MLP neurons of a small language model. Each row is named by its layer, matrix (down: output weights) and neuron, and shows model dimensions 128-255. Each number is 500 + 50 x the weight over its row's rms, rounded and kept within 0 to 999. Numbers have three digits each.
A block is one neuron, or neurons of one layer that tend to fire together. After each block is what it responds to, as a language model described it from the Wikipedia text at the highest values.

L5.down534:564426473446528476591487444567510538520484571409386516512464459485552545559449459518599503454476470410537469516579470523449557541599507480534533535512471459473468527473413581507543524511494494481408572457612571480580494491495509593426459481480419472472445443539493457432597451595484557506494520510518531410545580488568515476499576520487384429538516518466531517578435537492443428413486
L5.down1529:547438492518453483572520553472554513468480491449515415477460459482495545513466547494555522460471667465550483512425522466546518439563458484429537472556468505378414413594421482488543505519600472528541470501580552535596490648603601556511515432446534469414500554546457456415525467477479435439504565574542498497498513561498539455440454459433558530591583491543512546495481439449473505454577
L5.down2539:500509467528557508501626529549496523523431476448431448545520516479509512486449512507450492556438540493513527418499515532474534500531477620450602575504511588426446433445420517527493542441585493458627387558517562438588446569474545515491515458463466471542529528464466573561492572543482498472470528560605454544414573513482526548478597502515492432508494459446399573396474526531493457400533
L5.down3033:615456488507480590482491501447508565554524489502473523482533482470550531504501530563503395512318513481513514515496482403566602458562496501506539442498467495501435440400496520532517449493544442428517541495550559441572490518444589624570414430446526504535505529497496532470561405547445545487508497528553498427480552488491496520499444460549566580438514517479509482531508474570460460435450
Responds to: Words opening names of military engagements and units in war history, especially Battle, Army, Operation before "of" or a name; weaker on political bodies (Senate, state).

L11.down245:441432467473525420469535484493543487411399613464526383467494492494557528554449569543398545499498501474425518553476506374496435530426476580530508592559565416520510578510445368519535435524533484495467588575488551547521551502581519484432470514537492433458462522458452518377501567530509549508485543469469574483528517533557440470493515506562451628625591502585434415487433503473539413500397
L11.down602:551470384410488478425511494418466461527616471502478525515564467501513543482440510491490450572523415534448427450409484571498501523503509477430474497488441512479485450514458441578509601521439413519494503542487456503487451541492416614608454494499482546566526525371532458481504500444531489474514468542474585459565471482516614527579534511464576547545590428460478427454540429401507625456429
L11.down1314:543498485540517487477518539498532508534562442533462454465610515535502487539499513530530598463521543459594402405450477501493566480496470492594489508524471505528508531540543479474555499482527616599477509578540564476540524576491504502470549461443426489427614532470517411509514463566506497434494525530412530498555556486464489552476588579458539540404565495493585433429496562463477508403631
L11.down1665:542512450567477462545526510463520463422515425540460516487448530535518547445494584413516502517495513526603551515574501482442513498510520470587493549517532570522436469471552589594492502592435503470542494512453504419468491372482431545555544472576526534464578441496494576456514564604456436479514481375541504517481491531521377405527493434489509549493480474505428507494575492433457464459510
L11.down1746:470581462476508551543458502505529536582526552514415531472597561476407515472499421476495472477461445468491451517568443493423518503465445564509497465539461510523546514466546531512517443440506454546545539479414525547571506489475478491509549473530387536439548528504523469507615472490438464547486502442518495505481593452474521491503557500577508484497469525581495597487538526532458480446585
L11.down2902:496484446467540576480548469449587572564484512538526387556451475517485546526456512477512462530515596527506445547486550459461525431483542563496497443543427488466412527536540536520428435447430482520492654581560538565450504555466487589537582611496562526460554528462476503397488441506583500525411513600556446556555497471457439473485395511488517562464476481456495526448435446526583386455535
L11.down3010:567551525531456529476500411402480606499474563518473507472433486473439540551595500474429507458552520385548538556506399529533476401496461579470512538443419485567462543449549464607443639503474459446430485558488492507492573529549477453600509532535441519419543447501491464423460509451551435442470469561522513507576524425431474438497539456431467488586505513446495472469471470459502542432501
L11.down3059:438505515492516507562483488538489496449523561547520338463525461572488490518452500487549589528533471471554489405509491564463474486498639450508459500591488513477406440510521488465520585521504531512496497517485507470460485515556470585445453508516389518564460515527434542390555486553518474544462576507515567493534552507441530469492503453505533580494568407510439474497486446428407447495473
Responds to: Function words such as the, its, their, his, 's, are, and and that open a descriptive or evaluative phrase, mostly in reviews and descriptions (e.g. "the arrangements are stunning", "characterized by their slate-grey").

L11.down24:551474464508561570469587526430436504433579576479507586466508477582538507467491492438516503482532492559530587546495495588517461445528529448561504510512597446467472425483514437423515421490453473517457468570488529448435526454497506467488500507479556521431524461476423455522526470464536440493367537452451413494518486501531469485534596587496452513447541404501538507408542517476461555490520
L11.down1182:605555514503508549523470565528514523572482481521547507557549591555489597509556545466500520483517550510399457526516569555486510404459477447545475542517548479549521439652454525571479456462492545586515581476492554491405487480522568521536536438513513561439444533557462442552556547489508546370510463407530492454555490487555510529499365511478500559413552435482497589533526548532470491400485
L11.down1367:569464505511483502528476532472551478517489493557389495442544460529493407454497532485462562550519451536420589437555453442562529488574528597511496461486457590574523481492542509482445403500498404492410405519602593482523565525495424470524542471454457511604545555494516517437432572499506531398443545467502516464529520509398503573502479514513468479510510528519527515494512555467575533490461
L11.down1873:539501485468546442545473457426489454553483401605587478546460476536570548521496465500526516571653474647444590546437490546545522478526453533507521459474385485506538480471460536492421534511617561521503427627520487488533475458431479477401499494473474443492495439533472538542519597419580525470401566541573445489493469550528551568529545549511513472480514546417495422487598561515609507541580
L11.down1961:485564592447516460500588538556370520527444528491494508522482374543505506451569504531427514443423578375557432462586617523516517529502531485458403613462504513453567484548454420557466548516581477466482511470476478525555527517495479563478458540564581585489450482590487442462490459427442552523533606557507471553572503524543435510526554457505416499459564477437462575517491504489499483518436
L11.down2737:501552448417493501511499536595515506446552546598513531413583507489550501516574593602565474492441486485524513535511493532522404540550440411559513452502435548405482488469446353503503517579566417475485495488420504364464570570412480480542471485538491533417481451564525468517518526519446468518526536610397470508523537531585453542483478469477532531507520529520453506634521493571526520516437
L11.down2772:545469531532513522575457494462463485482538516495520524461436453540537458491500504556555462439483534463546467558596446511505462502545462493484590460491494471508471466456599533489496404610458480532472514469556519486509450504573492516566516402488551465590513513476501490470453448497467504516448563548496520539524481500540479473448583488506489523551545525541441447581572504499480434523528
L11.down2989:474490528546531493486463448479388489494441499499464452565491499495508500480517522496411501427555520466527555524455472486500536495400565576429503540505456460525479497424600458567495608579563504561470476582427516583510593540508487555507516472598567515497452569537518511466637577455596479448529477441453467542470495528473567485532469512513524486474400479496469481501463398539527449473560
Responds to: Time-unit nouns right after a spelled-out or written number in narrative, e.g. "Six days later", "Two months before", "28 years old"; also weakly fires on row-opening pipes in tables.

L11.down234:522480436511464457514474527442484470474529460444487495448369585583565445537427565510530459424496462569523508470497498556465554548419362487508508501495581487555491530502466560507417553453534428513558479528409501553516582419519549596486544486607526500480478523512491485542498455430460535516468457454399468523560459566579501579438442555496521501514420451501474412591436501415572500497473
L11.down791:443504513470507542516444448503461499490464566447477485471459573473523511460461548515446460510506528354460497545503437459482501559479580566416547467596480549458500468432428513424522450554556519466499515528634513499536486575558472492468444595476530458437480515547407382440440541537480508419609575515461551505472487537484508424538502395436447500478585462528498456463538483461529525569460
L11.down1129:523460528453389436559504387512556597503440474577442532502511532515526474402506557533428552417493461547438525487482541542463432598451482578466444546472486596571593454512594458512446585423433528478500518568493495504554468549442542464379434539475432474579584475543529524541470437480493544490491483674491563483548465559502373494571497548512514380474558499499504492470503456532547456573379
L11.down1648:459443478527484464472497609468467492442553524495429463529474461568455551542444488469582516497604499481408485443518578504524405577431419540545529522541539460543492481503454493569550549490544466465491537481448587632505458504491483522421466479521442488485543497508449511476450450580534467507503657431473552452487481451545590485482564468435489425471559450493565475509506476414527467583587
L11.down1724:483592522535483468556494439527458563527586483478469459574522553519478441512547511502522442525552494497429544497502528443403440508533526484444526524523498519585537559555384449418489498458515463472508504502494391543471595526403456532404411513526493454516551471517492585404641517429459472595552496556496499501491462532471523541516486474477469574571448486402575500471532312486572525547548
L11.down2243:493480422462504556516505492530483481498488541512500556528433458525515582518492468524613563517530535512535456495472564516498472513427615481511606515500456497451467472518446452495576488444515465430542407528477499579526485494535548541532577524462466535475523527505417529611512418493633501455484635513568572494552479514551402526522505421529579457559445507588557534464444499447457524453552
L11.down2815:502538572531562548501482524468541483596610491532542453466517508468484531595566469452487465499610557445552530527540458535587478464534531458487526401414489452575504403514497501392435517562507468458454509446493482529573508444500570461440459452491544484530474489571506458540448564490390455528475449493489534503435504430489476494339481438465492496533497508467558503498455423487483512552439
L11.down2969:472504556556553489444553551481518460506476504517435485431479538462554521566551569445482633516458553497588535410498448567515498529381459484598535457469467523432580420571496546493517534400467457471481485576473516599553464423454488495514483500446490526434509491422555572493554580462506542494447441496467491531590555512498590537542499581478508500499513448549484515456470493510554474509520
Responds to: Words in military unit histories, such as "as" in "reformed as" or "as part of", plus Army, Department; also the second = in wiki headings.

L2.down107:549472501511500456453609571471537609513508523509504543464524431482479492461476443533512563540507529513472610494437440473579469535453584515478470479567553571484548504541467465487533559437523499557520536435491462445618522532578524496448489402448545488528482411399491525518528569582495527445445453507488475550512517514497518519490462412614500456361524582476439531461549512527597472377458
L2.down1205:499486523549515416463553585477503507477451531471473517403482560457463469441489557501512515529451522462470508544480503506515497529470608465440505472542481556489483496558531453510512589472527499556516523464455359444591436454619537555380534536424454474486547465396574512550468557548436519528474496430492462511502507549522463553440550475488485506469457401528455579470539553544634592442457
Responds to: Possessive pronouns (his, her, its, their, my) and possessive 's or ' right before a noun, often following "and" or a preposition, as in "and his friends" or "Emerson's Diamond logo".

L2.down590:423506565556419466432562488494520523385486533561597416461457433536502470604468525542463501464555528591474552493476481493557442522550485512488573537452465488558465542524487484420409454488504536511418469459449434547468508497469534402481477487513449499519513446466522461488483558509436514496490473523498565483570535532464477432393496520540499497567519532480461468386623495528410505502532
L2.down2371:330512488549557505411490491520457469426534512457465401493447488531517499622522577520407534384480570565580518463462426523533433450452418548422552511483496536497516611592503478517428477488482522533546510475484450560484525485512489432519462457627389427563532466543600529478489524551510481531480474516457595501452455499432472441448424487454552518529515472531448448443527520513442549463519
Responds to: Final word-piece completing a person's first name, just before the surname, in lists, tables and prose, such as Rober-t, Harrie-t, Col-in, Pabl-o.

L11.down467:393452450454534538495454570513491461448539473388528477533541599566466471443449475513459483594484543492455471527491569486506364452539454463505524560464442499485577633550544513512450506438499538532515506507501566601450425437549528474503542501399554481566431508473499584528507451422497485564486460444464446508570516471470646545540494528429474441500493570599506471583540526537495526489464
L11.down505:500549523516558421515440574404496390452516514541544497508535454466391467495519528523512477537520496487614462559461478540495545392469539631396491499483450461475483549473467563548470555567537568570601460496576508497530516501551518523587588561433483436523490595453521518626546501497514511555462425543597565530507568504543500499460470482394540493452465541472488509483423554518508435525561
L11.down745:570490469609577473425436504452409570554490542514518481473453492509439493465535459566593469459581505519398612550478530537468462549505526541482501518500493548479559488547520571510528419368535478546507496512538481516487593370433423546506483575501489491516464481513501502460605530443505581510542510524588463546508413460579545504474521543444489615471524539466563499561491436426494508473400
L11.down1042:536529548441494550450615464431574481509553470444528510410415457518532500524536532434486580498629517530479529413524501452518508506494474584451480439506473458528478543392512478497377541440539544476427527421533500425516424438530467482462489338544565528505546542536444402544558499513561483494504435522484439515508440484402488549482589579552622506542477431483504580504497448533485454522484
L11.down1564:502470536460558531516454466493542529435549521556523425501454489561499557494461525427482593541541492477523467525513509476540507481466548544498395520451432429569471555505446403397478461411484465497456598466556517517435470499546571558430532503589599556468474508423466463477507522508484482563434511506502511519478498433466527436529631585636495520515538486471457510542469549584452525559513
L11.down2148:444549447481433491499421420529437448515452524487581569529459429451539574442516468534526515507582484595398554498557533475532421440575523514470540504523519499416463488565426460512513468434477522457387570445443575386463444513533484501545519514511596571537509556469502459509576454542484450536467506586501514514542506498451387523557564453528537455465490515519486508518523553460454651504529
L11.down2918:355519458402490554483496493556533512526467552485472480542558504473564568476519555511428508470520396478509553555589491436516517527451504474531452581435484499475509520511496485540549502500510449498440496480427560419521501545494466534555515375467507550496597465526498501483503477545550488499491515481472599523528525567457488473500488585467541579502543515451484415485491553450510524509558
L11.down2938:453472440461512450436568382512508450469495491540477495420548508495540501441454489493477574516463588564462543473455434476480527542460501478551457590561502532535488527482463514530447469468532479514451548542527462465483396498504509583432517517464558572594520429434478473403523508563479474524605507558528531461504537488369548468506454386467435531511525525505454532513482429432523394480600
Responds to: Separators and words right before a number, mostly table pipes between figures in election or sports tables, plus "on", "–", or month names before dates.

L5.down1356:507492509489535537392476539610534589595473555487479446464496450448520531451537565468515438432446437474521558516437469525481490509633469466462532490451470477524506486454517570512497515464490468492510541508453559426554452453492553467455459435459577493472530520534509467422466519574620469481531421522572459491475548476558563504524530509439506490479493399515526536495403533505558601503464
L5.down2333:539436574446483505526491428561518500453529539464507569528486447467558456422547447470556497392440424489551493595430531524619502517494536468534496609490502456465472558504439479446515508567527516488415546471620554455467451562463563503439466497518578534551520548517457432544499428509416505429401528484550543409592514485465394410548536456479560462370515461487472459506381497449434526517516
L5.down2874:502526515439497455519527544532456552470462494557506564415461497344414464530583549476467482505491594452536469536586527516413620603451508572524406470438596535518504549547448570498501475455527463422510534468559517387486519502532506577414473579602585592556495536468494414488513511568522466555431475609550517488454523517566439449448509507503560595435541466527393479394470512449442558539531
L5.down3067:481492608457513561580528495527488641397556449489555514467527485500479483511494504433501561458515517435546579571520445532452508504447435541508477472481458472477603480512539566488524523476466498441500386392522532395492490590513437529564467535433545462563463593577405454466410530523575542491538477473608484525469597516545373404445472532528550454462536474527476492453531487450427530556553
Responds to: Final token of an organization, network, team or label name, often an acronym's last letter, such as CNN, SADC, Phillies, BBC.

L2.down51:516495495548573532572558473449464574466479526571477423539456429515528489606473475470464461439429561535503566534468526494444490526487443557447518445477425531493490564525518515501457457509437542443502459488578424389537484526508447442485542485558509454505587370449521564431565474579473484455527422515557650469491483477560467524443457489528464454445563515434451480498494493537495487523491
L2.down1233:485531427498569490536436440459546516460419516516612436448474425512578510492472522454486484485533560570496609482473502485472491517565425505531550535404504508424547580548500500581410558503556517581499468417456434443553396553478478451546631535542587449480488439469519586400534481602633476460475532524530595526546404642564443567486521423449454457513502540520434508549589535539538515610525
Responds to: Final word pieces completing a person's name, mostly surnames (Earnhard-t, Carpen-ter, Basset-t), also possessive 's and "has" after a named person.

L5.down97:485534541533501545505469542410527474468483547559523484543460501518458461495463460523548430532455449506441584520506486468401566500525522493452418530438529545471521550467445458475532405545559474467549611450534459504415495486421491520430580541429536515488545446524590536537451488416517431464485438446563599433457641479526466410543492571516504458462563526446552476470491488538486521558437
L5.down463:412501659528511545472554471543507425488671470416472459506602536476484546511436477498497436467483499563578491521491450552554484531533455542392574502499471483495506580444518393366527415524490550527499579532479523519479450552451518405458562431559453505484606527442478522547544624430491492518497515462486540554620575545490508431462404546507537468492531563419536419493547494529502455526504
L5.down680:476487612556472581470442514492561527499411485546493339559492446480532483503420481494511516491434545481517508551432430556488532523499434529526460557457409528525492557524535416477541514548571560468504477451521522399407527441534510504468375532534480517536522475507600481481488526542474547499493496547402573511467569564556556515414513413476458459481541602500536483564516495558475514525609
L5.down1013:450485583543528554536541490553486453488468503469430409483512522451470556493470498542495455437545444538483529606485508532474453562529511570468533515466551484506495555533460448520487485528510481541578525530547375482473445444490524392440444491571490557482585518504552490477510472500449482519431480526507618588537547570478462416404510529523485422349581558536478479475552589595502589515545
Responds to: Given names of people in lists, tables and prose, strongest on the final piece of a split name (Lu-igi, Fab-ian, Francesc-a), also whole names like John, William.

L2.down184:459512521482498541429413530483518587532515580525523426426487445540494454518548544430470464463416473514484487510575446598425532466455563546466483521497465542478532546582507482516490491506458553544438476433467512487602466482542475529466556538573509533504476511572436584457494531490491455575658529496475430405553566552527514574525506521467455535501460465502549383549561475481516559545515
L2.down2321:595457451510444504497492490515572600513569475498514439481502479493550540494493501489460549419450501461514516535552561452503498456422553514559465558523491494492466487530582525605503455441458507566546490483562477521596484490557483518549494526602478502494486538570535488449474508435505430465539565562523491502560533475547432517537426594530458541446506427531601356518556507505538449462565
Responds to: Mainly forms of "be" (was, is, be, being) as a verb after a subject, "and", or modal; also "served as", "-ly" adverb endings, and table-header pipes.

L5.down385:520474503478474396482525604546428461553568550501445512555577509567454422569520536387463475525441475418515424583530523476573561382514510524384386653521488514508491457541498574523510561573473510493496494506470465494462489463464500556451500502590451578515507554462429568538519500472548494552450498527484572478450570507498506564467550562563448598462400474510525448570454466429406498444559
L5.down983:508466513487461474456548546518456427541555425491576421448501421482509482497448548551503582485447424450494595475430484464506480516488565471530531579501370497537529489556459617424594435522503551494454446582557458434607444585445496500546415497514502528415604479490382491514564481412481478507540521546577548423574533494597567459507527604498465577500487502472523570453530532492570361450489
L5.down1040:490505503501507526478467605431498497552560543537492455388485476496552456423503522482475535426443475514521424572479541553557526432536466491471479653575488482435587503477452555565501467555517490488447463590462528512566522584468541588491498564534435440520495562574514463547502503523519513580517553487536565458555547503553509531496419564482455597527423462480525500525588401374510422505498
L5.down1649:531518501474455512479473481404472564460538529512481397498533421508528521474489490501572421484434517515511464554487564484487435496520446482553523539532446579540541491491411526571546492549533485512444486506526537566501455598484522489442518519507553452519557396524553522420452553444488402529548567491486568496467554516512436389448413492445464653511478506430529474475478528421486492521485
Responds to: Finite auxiliary or copular verbs (was, were, did, is, could, would) right after the clause's subject noun or pronoun, e.g. "fax machines did not", "Pulecio was appointed", "Players are seated".

L2.down573:587505542568523553538527496611530663426494520366462616498471450476506535484576544393477496493534469481539531536501535483518442520488549509530484510417525577523480457442505528534544586500551470467489565562493449532382461545525517471529579452465444585539454547488492454499445545415580515501509394606489583475509512399544534475433487461472530545510458491474571577510564550543474497555473
L2.down981:506421556595475538546553498571533500468467508416423513462494456565471449402477449421525438503493496443492519494577487577513507586510603453385433504505442578528453525467567545593575523396573429456594420476443443418401541513392478574571448556440543570469506509578449416474515429503504568476430530472574459474465438468550502497585500545471503516507495423442518523505447491474472446486465
Responds to: The first = of the closing equals signs right after a wiki section title, as in ==Career==, ===Early life===, ==Cast==.

L5.down382:520407492541529448426500477550595424537476558485536537514455499557400484557602496381451469424483498458491441524483450484435453592508502528518507608502577586553454446482532463520541525503487560436510570422525554453493563604409545590444454571550506570499555563431455454638481499527495554492448527567490478568484467487425546507469526531487518544480456495407584553473582564435436495516458
L5.down564:552534521502547527515477541566508453562522561465440494500512474528555496484483515462536428480487508483494544435526475451430614525470584583560491460610563577556521485473592475513475493536520506436491452512426507519458454500408494454539601560486553496476479512467500488433479434456520525422461553485472477560440475498517488452537491556502498488432523454559496405529564514486480544452498
L5.down1979:530445576439424552360540514546562533450450494534446516515432438627535457508500536376535536524509479467472428381502505475443464559501480502509573455490512475479555502485451513502575475559525477459478568412493487465521578513573504460571442445555540470519497563529479485440602431574455477488459454513497597433512465486445517515486502462543550504554509560512444479473442502479542574531551
L5.down2875:541509564562497428597483426564597393474471463421502615525436537557581520545493523522475436517507544462556480481501485581474462513507539445463489489570508518494448453428540431533528593529493493442481453426446468521486539490500539514577537499473470480511622530499514503571492424446473503622478470467498551496514450449493545460564491513416568555519518528522475514487417546542568516472521
Responds to: The first = that closes a wiki-markup section heading, right after the heading text (e.g. ==Playoffs=, === Attendances =); also faintly rather in "rather than".

L11.down769:555517445483511517510502503550519494563490503407459463488432532500498556464514482435560532464486594565429475511545497469479555584467584570433576553527491476574487545470429532528483460541494504523478543541545533506534508482532452481523424440536500600497532404544443523484566518496473524577482491507541605486578507485576449471476401412454458499413538406553474513418463511476567447556495
L11.down1127:473506545540450518556628495515548491555504516508403400537484476381465510420477507534448514494450440490526511450550418536524498431511542470452589457414476557503450426466587551474495497526606496470478499490458482377482486502579477458527590552479494521485534509518537523518528460504510469437416494481492524650549549379526512516576619454526562486488566427593486539460474567506507512490441
L11.down1543:541485444506507434471591554538444527430555470411458443441395497509568525490404471579434509444410506577541466544530504469473458477417524428506553483395506481535514469551520523479515487450463490486521521512460471477481473446484387489438449488491514499546361536496529529550513585507479423467452501520480537420548501484602492459502564435506541462454462349492477538380531521451503493611504
L11.down2404:440428498582540429544578538506567474539431532421470533512483498515536490486462551448495562497499552471483463488448440523417563541569442562415460484608456465467446465465517412510507588474429570438560476592547460509471440521477456538522487464487510568445493528405536498446427485486429490469527491444534631518599525552554511529457497445478462424523575477461491494453536465455548551524548
L11.down2528:542492451568456501535464517546573554420433430412528473465510544411429500488489504476540491523435461622565474526461540474510500527476554521479457461559614493539472552556476554381553525492491517490529473530533446474433620421569551504515539554501444544554682495484514482413425569454529506585471490509532529536535517510523385494433624461566559403523539527443509583469457434471495560505499
L11.down2685:585428491402497500491535437499440541482487518457489400467490559427400501592564456427506523556467445504544474521483580503514557571487481425510541477496479583468486411504531561474469448482475495463462492503488539435471478482585483488505429475391630517535498459472467429477466551482469527424552490467509506519524485529479505418509458531545557536457491436519486484522548508526430439471521
L11.down2779:497538467452476409445459449512474424497497552514495510463461495508594474483456440569395531499491536522538486442511534466447441539422472493380465519512509471506417494476501530473548512537510424485518415548514437428468406440476535513487448530578530498546450547433631550580495531424460514557424485484492539508518539455616439434493501463528541553479486398486403504385446504453488520516596
L11.down2827:499472495432460379539534495504503545439451436435496481487435535483517507427518496506450502457410517598572423488485525553573529500501534550535465527506499510549512498362477480445498507461452502414605609472487495461485552506541355476481536460512419451507456548469470530439538492406517435561473530495547435504503482529537471553475542440564429506576479437540478475500449464447461525482400
Responds to: Final token of a person's given name just before the surname, mostly in lists, tables and rosters of people, e.g. Francesc-a, Rebec-ca, Kevin, Tony.

L11.down244:549482500543475520455379508560509484612475510450437491433487425432564478500511516495442437511486499408508458424554464483499513423512481571641543493369604513589495552526480585486502538412496387486457583499531566484513557546487527549466489592588471519524524400499473530476472480494513546479542477496596497474410566423478495561528474547532623513447570522449497515512457356522547510516450
L11.down811:383489429480498560496534578518530472479550524581530545429481530494533487389536431473545457452444470551511481512420464494453384485524447502483519524460440506471504421510556549478500469488538498540514506560495426483564475520616562556447548526620418478468507485444488472601616546498549437496516505495572556483417488598554442457458545450567590497492472566551531579489506524510557493518539
L11.down1766:487539479571521426633483517533543444500602512433561482397540498489509552458532500578570509560559500633533526478543410416435519392547592575549498475523442431508506516480547504495393512543551442524459570612611451483515544458572518560458551552470556576518534437471435585577417466478422450594518563523504408511422466494541450518496530504507432486447466554466528519450589442458470491523437
L11.down2013:408486522491425497570493541528472449488520499517490648485558495505472515428532530410506555438424470507503521565506513457543499504432414485550424536288489574529438527470577457496446519534548624500501602423506473586539467488551421470363596473448501517409509479560590444416554538545448492439546539504432551544518483524521502507466535525431484419534459537539505437525415506533481551544491
L11.down2102:449522579505409490494457549497604528526529524520429489512531527542470508492524487516468543517440565417421539572530544543468521506513443533542513594505441564590460561460466434510494506516417532502537455463543459514446513493458629546497571517444512554427413524623462478448527525437460555486436511492504441522533386503499551468529498460510509491431524559499517458532519545497469457509550
L11.down2158:552549583564540453495484501469503544484493545488455476434492437537568508546554541472503553383457495491482499517570532485515502471503553515496474526561511434559521486427535446486540505531492525505443497375501562537525379482469444476447436543512506465524530573482513611409449543437554490473543523522433549458482510506421545559468478541437510524435526466419477461556467660522538477603523
L11.down2427:505472407415540532528484512530410499488488478490478487484579518444511496454464572517486578468530511514533491557496441542530514498564487507399544527408486489617499415428591467545484548494508511564594509527463412498442514517621564515474592511551473508513517487599510518491516515435410579494491466469566477516501521639517510517457516498587587476448500446563591452491580318498475474469506
L11.down2690:549449568540504584476577416528529493555590502541466494500475521582550491511473483506563525486581462471499519488446483457482532484646532451561507490563444588540433487416511425490507517503514458533535570489453490420553483517530477458515537579587433455472583607453502528412495552515564470533446443430421533504468570537510471484511520514460572541534503553500509465476471527417513471389532
Responds to: Inner = signs in wiki section heading markup (==, ===), plus and/of/for inside names of ministries, degrees, awards and fields, e.g. Minister of Interior, Planning and Development.

L2.down1511:459536508481525545423515516479478518497460555474604583484529412436497403470498541509455537489447509574515525516521481508483447557446475494532500467516435513398545501525457421457495518491454486456411477506496503495572567483400568543464435528476591496495409457471502500437454568452569495490499557472421467491514522565515499477490464456504618530462417527500523392468548570457521565540456
L2.down3015:473402487508550507439526564539542596425473610468531510427503497487523433513426544532564512510468549561444468496580488532557522579476532507539452507406486561558547481457488473398510458486489485486376560428458488452550571522461441443493533495529471565382506536555438599513538457373420431480585547480526420465480561476363524413527541497589468477543469527587496497508494473601424575502494
Responds to: The word "as" (or a following article) that introduces a role, title or category, as in succeeded as king, confirmed as series regulars, appeared as a castaway.

L5.down407:530487546489486470423520543363410574551458428535603520475401494481473484447521503546548540517470430522538534508537411361577477492461445535453464604562473524510482482490530457512597565385517428521467457431587449484592599621574507404511475452481456487500450454479479390522519539558589451405600493553575489507491492616508548493543431469472565491439461477423464442445542478460467478493471
L5.down2345:584476546433459556473485432512591438567505450471512505533488447450414536533480444417520531561499585444475550501455531475486543503549488382485370444444480440557497510511401389541514448478518492437500555466539517451490529482527533491545461406523498463451501474525591491546471529510600441429488494457510506501525474528517483562436532566521525459527518507500538575578453504447540554528506
L5.down2689:452444603488404462470439608422510526537458492480496540541545485505511482454530434534584547525577525499475499557481534489513506593451485586409469567550504601513484552520431424569529581459516458530490482526542515478596445492571478400411400525524571418416499475588557487479498547530627593570478412521534544513533512481597491474464577547451513419458476501506501524559462503531488546503442
L5.down3016:475569532427574587513492493533475504527569561478542526366419535518501492500473486509474493471532444512475508555552549424531487525404575565478534560510490482544526568554596478514505564506506473566495576487593491509491489488551466473491584525561480577595571414447483454450568571489597479467432460492554456481475462550466440536426448543536513449428447511488506521496544499565493479531480
Responds to: Possessive forms before a possessed noun: the s after an apostrophe in names (Hua's, Fisher's), and his, her, its, their, whose.

L11.down718:443513477529569503552532441545471473486454468524508493601453446542495524533571498497433418564531445489521419546456530524380453546450537471523467463424567519507464559519571601483465536489541429407540468449566559469517504529418494513505580502524425578502513601458467522438584575501611431459488438488542593446489419431508540533595550537402507502555539486598537399484467611535490505477434
L11.down964:488524450514509505449465519484468437436464398529487510466489523572585488571488472484477478539583519371414509430495498506557480362455629421543562421498533513488511450468472373494391482543435450502498489512385529485535520447434482472583474493480509494530503493485525523500602511516439475530460524582385462472603448480503499417390518516414409473479450510582441484456525476444561644482523
L11.down1137:555441484508550503464476485568602519477502523420433483489366477545549605531480455452541459507477478531530396582519523463509572467450510467611564523460484465502572479514449523523467515500558480526575508497553462537557420536427487455618507621459508440491449477507447518518616481484557539480364543527441459485515490438550448459565419447509488567515548483631463506543423615557536528443575
L11.down1506:383469529528580470457534505473519478468497484520490393459482536419415501442454455536431560423532562482544496490417491477484490534440424458469443459492541513536586418543490532544443570407581548512514540460469521446514511541511488513450506568593570513504470448562525505454440529452607426509489436567504512423500478444504508538503554422410565487480466485431501534455490633400533449495405
L11.down2370:432531457512521435474550544548575527506435502537434444480481568470438400436515491447432515504479491473543516492514423530421610421436551408437456502468609484461475449499458529527454659400494457463542430548466527475571461541524429449522448505574490545485507531482525553503462562492454519473502470509508450455550468492617470381398621544490516500554399446608513503576542573454515526436514
L11.down2653:430490521492574506495478553472496547480464474399557455583482470517559542523495566529504425541466467491464466541510417464449540530494519490532518472505533473471450551541515571487488534470443488345534610515517534547472475624494563525536464499548452506531431563449481527434531505473469417534421471560505511468536427527448487523507522550438535474537477519574423479501459587502504529407418
L11.down2973:540519446561487482440511617551409487463505420522488500487529483482561489419498495546449531518560485505567537551530348528427489523384446500554476511525507526468435525459515527556487559475472501439600517493522483538451418572502448476585511479452473544549453555506444590468461495536530563500445495517602500394489427522391464425515453513491500505470445484504464508489412586519518403464479
L11.down3061:574408545529474449519446537503475432574563493488491450588446555465473491443419447452458420483518468491460520449513449432456563564478467545516510592452530543493443525498583546516477448460466510513481586470552417481447547449496327519435507436621418420434558542482524568488461573578441576501438470536511551449515480459540577501414530561475489519525414536549551590424505512462536603498497
Responds to: Final token of a sentence-subject naming a publication, critic or actor in reviews, just before verbs like wrote/said (Guardian, Slant Magazine, Huffington Post).

L2.down149:472563479606569518517512518504582596537416535447455479449620550525455485571550499446508548485577532496531538577571467512391474493533547614444505533592497500451457489527502477590483485421556523430463409486607474505568412573537522447517503555528508551484562518544621470476396477525471471525521500548569537511423467486504493552515493485575506555586536564516483582460528411541504533532523
L2.down881:399501492535521520451517506438421526452434477550357581498473497526491462482579488510521561553436549438463529517536548487498477541461449522431482526463400465511526550521499546481553472488570499539494594547404582487535409477520520464452584440541519552436502546466459529626551483524514454529555498501472505505539564507434499459503566538527460524527471491482483521518490492478502498540568
Responds to: Table pipe separators right after a number in stats tables, such as election vote counts or league standings, plus range dashes and "to" between dates or numbers.